MLP neurons of a small language model. Each row is named by its layer, matrix (gate and up: input weights) and neuron, and shows model dimensions 112-303. Each number is 128 + 24 x the weight over its row's rms, rounded and kept within 0 to 255. Numbers have three digits each. A neuron's up and down rows have the sign that makes its largest values positive.
After each neuron's rows, "fires after" lists the tokens most often just before its 100 highest values on Wikipedia text that the model never trained on.

L2.gate613:143172106144127135096089106108162090131107115132111166119108160059180101107160106096137153140082104119141138171128104144162149130122164154113105117091089151135114169121098095145138112089136138140154110125095129130135153125119153123186069128130080148132149132115154148141113122117117155108114140140100118114144141131142100150132123099095121113092161119106148125145098104149112074130109120080125120140146126178148125131134084069155102143157110150108135158120122113099129117123195142142171132110127129087103165130139126110141132096139159116110105088093151155129145098148134157110
L2.up613:114151120161147133129129115103157118142111092133152135129135127132134138122120103109105154135066116086120157144078127143130139113110128143105144154118151126102119151125122140156128128106138136107180111104113164121108156120139079122119092117143123127135159129076182135123132118159122111129098115151123115145137149137141128100139157137114144112076104123104126153102084153091133106132130137134152153156141160130102179138109118118103104153142168121118141178112082126105155130099157131103129120124105091130088123107137130144143133119111136150111103071141148144086158119165133157129
fires after: "\n", "\"", " According", " the"

L2.gate397:096141117147155110188086077178119122150144106131117121143135117132135164154141169124124114145132085156122123114146111157125095122106153132153182137096167115141136127136109116092125143097164118158117147127130143087113116128098100113124100135142092112091123086083122140121146153194091113134108136144172115139105134138098095107092121138122145116093122115127128130098113158129129180137162149140179139149178147144144151115075160135168087107109147109135127144138131157140110151122128178107141072190123141120112118103112133087144149099170123143132113139109146124178131178130118150154
L2.up397:127113139159144137133120139105116097132124102147146151136139107136117122114111186105122123153196154118142136128157140119142113138161099153152085120150143110156135079143112150148155126136131115104147149084120170128136121141093121101108101163154128138124117134115089119141126158127130118137128118150138142122140113123123097099153121126103133129099069093156161113109126128136138142140141128119103157135169122097114168129149159105113122101096158051143136138161078139118092132094110108114099102105115161093176185119108100141173102163150133122130117077110113118144147103140077158132
fires after: "\n", " Co", " (I"

L6.gate280:118149166150149146147121108148137117142130152142158141145157112119161082162121117085131132157120157141110078110133129155146141175123118140136115127110130123110131133148186096113099137100097136156128175115110144129175094116100160105153133121091155124083170108102094160120119128111109156113146152149105112099122136140152132106108109113111103136157134138117140120141176125138150143125144108152098089106138095133147110181097127152111102142127115128108141150089097125120132117123117103116163110087100126116123130136089160134129142166139123129132167113073098145151102160163127118102
L6.up280:123187129133135092144137112142181125146091114114131121162164121139158120136149165107134123096110135098148108125119112140121173121145139112143133146124145149101167116161157113158120155146122133123131108155123144127135106132111112110153124128127163164124116077103108110134117103091148121135121093200125118120133126145149180126125121101180146132115108140128134125127162126156119094064113113173104145082148148061143107102111119140122136158129101122124133107109076149157072147096141128091133104117097099129142127082110101156165162125128132112134123095097153121151149147146133121121
fires after: "\n", " v"

L2.gate493:120151170147083126139145108155095115114117141070160164116160104167183091137097114160101111074109098153117123118124096135120132144112155086100121147160114153080150135134153135117136087122134153132144146169146130131083165133084113117156124078129091120097145143165125110136131114140139138055110120119136140099193097167132142123103103164122133126152141113151120111126112142100149135149151122125166120117122145113143158153133157161144087092133144129118102171133168155132143185089086103145138155107145132129153151104107145107116176122085106166156092140139146120184114142160103132143
L2.up493:127094112145079121129135146147129114124140131135149155171112135165106129152129132106077135099146100128114128102118121113129102136172138154154131109143154132137102089104157143136125129153178085137154137141088088126148137111131133092106114144152113113159159131175162116139145153165127145124133125127160112140102113141146155123146100088143102140150152146122109109093133137174143079171128156156141154165124127102184137130146145164134154146142119112106126095125174075113105168134144125125121103104113131148139145151154146108124125152159170095147110160127135162135143114105109132147
fires after: "\n"

L2.gate815:132138127121107124150130100128124158156145118139135124119136119085096128127136114106084136138108116154150119139162101141154143112167117157155141121128125175134129138169131170135131149124135142112160142140155116115149133141119195138131097099142152121137096136157096114118124168108120142141140139102145133124114066126113139139093126137073138111146136100125104142136193090131126124136175112119131152073099151067088149135099129072103089161133153150117110110095132154116144052098117132103110116105108120139126093114099091136111158059133095109113107163122096122106177096135118061118
L2.up815:123111139117126091153174110155102149148150161078140131138104129107117109130099108121111139129101116092145094127153171122095118144075150117092127142115123160112172102081146102138163122086148130106124134143151118096118109181136121102120164117150085152157135110120155145083123135101119127112149105116152115139147166133114116130147109145134094157090106148135096134134117111114157163157137150144083102124135156116195137148118097165158115077105105176135112171192144120118101122130101149143130097096139121161098117155129135159102161132143087156111086165116126149160190131097130131094
fires after: " the", " The"

L4.gate614:177165110126102146159129111139111132099162128084123126132165114129094119114127184183147146137166089122146118187117125124114119143126147135139119141105067106118143163121089126138150121121181130114110149155109125165101115122140128145126096129150092079151138094107138127136163147149100132126104128123121121152146136135138124084138097144155131079162157115106123144097150143115140158158165116151095086143130114138137145137095140128090148087146191122143110077147125159155128155131140121169148125132157079135110132102099100135094166131113163123111121141076133092119125137156131145144
L4.up614:127091117143106126104108101133131090136151150157102120122120116112146115090131161144107108144141111139148086133159141139124150127136113115129081130081095140130051150171140073132150137111145093118139129128116077108088083153140105148154142106147162130139125110130124127091121118093088144163195142120162163169128125124103188114071140111104095132123135120124091105116127146142149115130163142146127137107173094136141135081108126159119124136165117094111089125168143112160136146116141128146132122160100161114091121155110167089087142123123156145114156161158095102103096142117125123127
fires after: "\n", " at", " ", " in", " the"

L4.gate635:126122137116099104089107125133112173118126135158083167145097110146112092113140144116134142119145121082151134092109136116138108106059144098101121158142120110132106152196106096115099156072121140140122152127126086120107105139129146134144118139169144120166160120084124128161099155150139114116137087121142147076145153114116139119125113144126107146138125134113193141131150145062131169144137107163070135136108141160143122093127130110103160138117150079117105103142108137133140135091158117118141114132121132116121151123143166150140125118164170129147093147134144123125058094156113107118
L4.up635:114148100091180162126168143093145139148165151182149133135084117092112095139146135159134099114130122147098097139117123103149136097142105120105090089139163123131137104170119153166109132108115106121116111182078142118152098147129102130134146147160116134144113096086154119113140164107161094133090144138088152174138126139131133112119129097143152133124177120104105098126116122141100110146167166122127127108088088184099106123128165131129106153116102161110156132117149147148096124118115169183159100103128086143113123092186144113141162129114120123123134142139127185102112096136111078179
fires after: " at", " the", " At", "S)"

L4.gate220:139114139171176108137102098142148140144160109139105126143099118140094112148085095132119155162098118149097125108117172154159113133100113152156135163157150161134108076115118133106136153081156145160131159094114146145144167147149130091143174115181150146130139119109106151107158148071143169126098164162110120112130132172117123120137138095114097128095149136094094157075115131135156139118120143172111119138146149102116131090102112121128076166163110122103087131132113123138140133150133098163149140140148141153161131091139131104131152155125137119148080126104090208152123157128150133099
L4.up220:192110142146099136140164151136130098132144100130124145114108143124139179074134093138100153135076114115159147103143083092179120128147078139140124120147127138130140129121166141111087099164150132132168135138150129170158132149178151119160129132194141099127122145123105118097156157113113134114127131144134135090162151138146148138122161135140154069144148131111122125099132109123125130114152166163153072148107083118125163128117147098164140139165099154151151094117102164130161087130157122130135146125119139144109101161174154128099115145144133110153144141135149135111115164139110130110
fires after: " at", " from", " At", " near", " with", " around"

L4.gate815:109099155180105085144096110105063117139104115204141068153126166110101102118124128099122112092136181101112126153185099131110091107133110103124152120110145148147101170114133161121124132113129094142083127146120132148096130141145145124143135090151129092131102172103075098144114116143159116111180175133141098124118104137137124129084102103098131154110127121144116155123163107133136149110118101118151125109080136096128146165111134135163166067097118105086147096123128075118138110119153140133140163080130113120154116078127153153131157116112157124107095095140150144134095157139175142147
L4.up815:094159179188146116114111136084090081132110125143128144104101143149116147141149086123123083146069121105097119163088099156091098116089164144143148116104166133126149096150101117140149087066136110127137121115115169115136126145139126102114134111100122116119084155140100116134101071113120140143111146165141108160105103159145116166071156156156119167134139160204120162129124127141121148127093141134111138132125118126099136097133153135135137127143148106119128155135106118129155117099107161116131138163103104090151140106129115138105175129125141072146135117146146145129143145121145127113
fires after: " o", " al", " n", " N", " Al"

L8.gate196:135134128060119194139130097148095112127146103118131106119116133065113143150156165113129122129152104134102127145153129154142086111100104138081134114107149145107097150105106119147182104141147160130113137099116122153136141178138121121139150152111113104093125098093110114106137154132138121118163124101095122110095114069105173134131153112135130119109114161127100119068137122138136138133107159135163158131133155124103167135089068139118102124112112135156090147156133146162110107121107155117074104116147160093147138152154129137135192087110115108127112157134098127145143110128106074120
L8.up196:170108137083106110158097110155137130162139133111136119118162171157118122145133096135121135153118150147176133152115198127126138096172132116069138149134131143104122094084087133137155141129130134131123146117133138102164114148126164174138108143139136127109114074119117083093144155105129165089112110120135156116149107118138134135131146103190166116104101147116127100152139142151163143122124140133104117125148093121096166173111142121125090146135118107075124153146091109100112113120138166166122143117147161120179112131134152077137105136130151116123109147129138122146079147087130169156
fires after: "\n", "-", " the"

L6.gate241:096113143111112147116128090130134109126139124128103132114142096117134095159156156163122118106158134129150124133127152058142120076138162129110127096152149124109135179113143102154148113169148139147163145139131102123129165148125122146138120139112152153081130155158119145124104109080172105139115120123094095101110136139111095140129176159090139121138100112147161128126113162145114128101133135089161130112113147095100099117123112114093123131189094153121119117137161149141171172105113157141084099123151136125152121121128094106123118092118139132108102158105126142143111144138139104152
L6.up241:130115112133089132135088131125134122147111100123119139122084118119180116182132110168152141122120126161086147095091153143145148121139122120145140104158149167098131147138121105145154128167137136086124140077141117113157131132108128142120084131143138145131104137112140129122129128127094141135114084108172155110120109163140118074183122172110161132165090108132150091125123140089127137166139134098147139152112113140096129145123165134112106120118114143158077136138148120143159132130098167121110146152140128158199107136150097120112172128126156151166101122159102124116130117116135129129
fires after: "\n"

L4.gate777:147145086130132148093127103143102157153117081117092107115175128128122113100141141122117153151155096117110174141168122150110119131142132092126112111140102136113140141120149106119134165130152113150170122139080161146170117149184144101148131115132165155102111080122101118083132134128098105101141086117158175111155085076118156116136146166109135070121133139101132080137164140121148148129098115122157062109128084114099128143119124145139182100100158128132120122096115125152139124117114135137135132117107151190149131133116161141134119137130118117129156112114088108123148122137116132142
L4.up777:118118114113099175173160154136100169169131134089137139133110096138101138184141144132118113146144132152085120122135163141175083128125131131085085146120116167107100102121134112105121129092157097111138126138131161110146131120105115136092117131139118126135112094138128125114113128151158113127142110121133144149152111190145118134187126102122133132164174168090090168125145146155094146095125139170149121136136086155119082138118138176135100069126088124129081099133103120123173116137129127169131107136137120153100117081120130115135106078161124150132106102128098152152141128079141119122
fires after: " the", " for", " a", " over", " at"

L4.gate561:125155116139132161181139136147103100126167117124097110127123135117095115093103140102163084105143127124130131124141161158133162119107184142115111147086148126135109158151093106086161136133167122153095095136148142106070112114126156126128144165165103142133091114154123096097140109122133115150161153088115136164125117143098139084118102109174148129155127155133159133142079130127105133124179133147131083108130125200120155113113098122136122109145120109079141150173146143134110118150146131099101110171152181141176122108132105113073136088151153139094110118127139106156111149181152112153
L4.up561:119142112107161116095188124140131187136069118114111104134112142134182174164133128093135122110131124119149172109096148142123119156086122088153137136114126124135099112155165120133139118119136165202113117122123068122078131098144131127162118128114113145103158093130104135126108109099103122087140166121161147139113138138121145108124107085151096152149147121156117101156158127119110177119090127142127142140170133132126107123115165149124136154106115144176122127161142127127098104124134128126129138144153151134142121110152159136147100137146138133128126129102164106150104113089127137111
fires after: " in", " at", " At", " place"

L4.gate480:121158088108094159098119166134143076133145117146123102125117123142112154161122122142127144092125123118114118089171139107098106089142131144118122094119117129138144125137114107109154124161083132113100154174139089141162142106117146166070109121140140119086112097141127160103132130156111123165112144111108130137127118156147134149145156168108133153054158122091098125137117094173154151117142121151162091153118131180139148126149081163123152116135147127173089153127160101134136109161138114145144131125172115167132102138115149146124131159142145152059116164105084168129090101171168118108
L4.up480:167171144134075151099122133112151125132150091094127168099133105123126138101168127089123133118143076103142139106136162099169082074152152111118114118132120085131136151192138122093112141185116092120046146117118098150107107153120113182120129181139134143135140146146109142137122103103133092117159101088070146085098101119109145137158102129160138178122154166111131095142088130126144147134158106089133098114130112123147145147123118134121102130118118134197138095124134143138173115157111121133124103078092127133161110167104091104151139119089137126153132129121107107116107113120142154129
fires after: " the", " at", " At", "."

L2.gate205:149150152130153092123109097131147130135104170103146097131089114093127163071104128136103104126107149107162142109116131135147120160118099140125100147111127134132094127104160134102118147094122152157138129108165135132149164171105117136119085123142100089100172094125171138158145107125102112107168117114117110140138139093099122123177147164132135153121115138129120122123165111123111145224109142182094113083127117140126150152111158198168099104138120129108084151153153125160087167113132133112145147141102109153111160098129130124144140113111122122106155177130137125148101100147141134154
L2.up205:117119126142172110127110118132153115126145124128162134157118107099165125132089150104159100124143097113139125127089109109075120123134114149149097114147115132140142128157151095134098120107110103131081093132143161136140125115134106099112148138139112102153126153066145147153148118116107078076135108144152120110112109126090141119126130123104107133087140119139121074104152183151157095133104136133121102112157095133127153126095152126123125124171130101112132143137060105105078113098184149102133102110146104152097130183119115092128136139148165157097130105154157161078115138141146122134
fires after: "\n"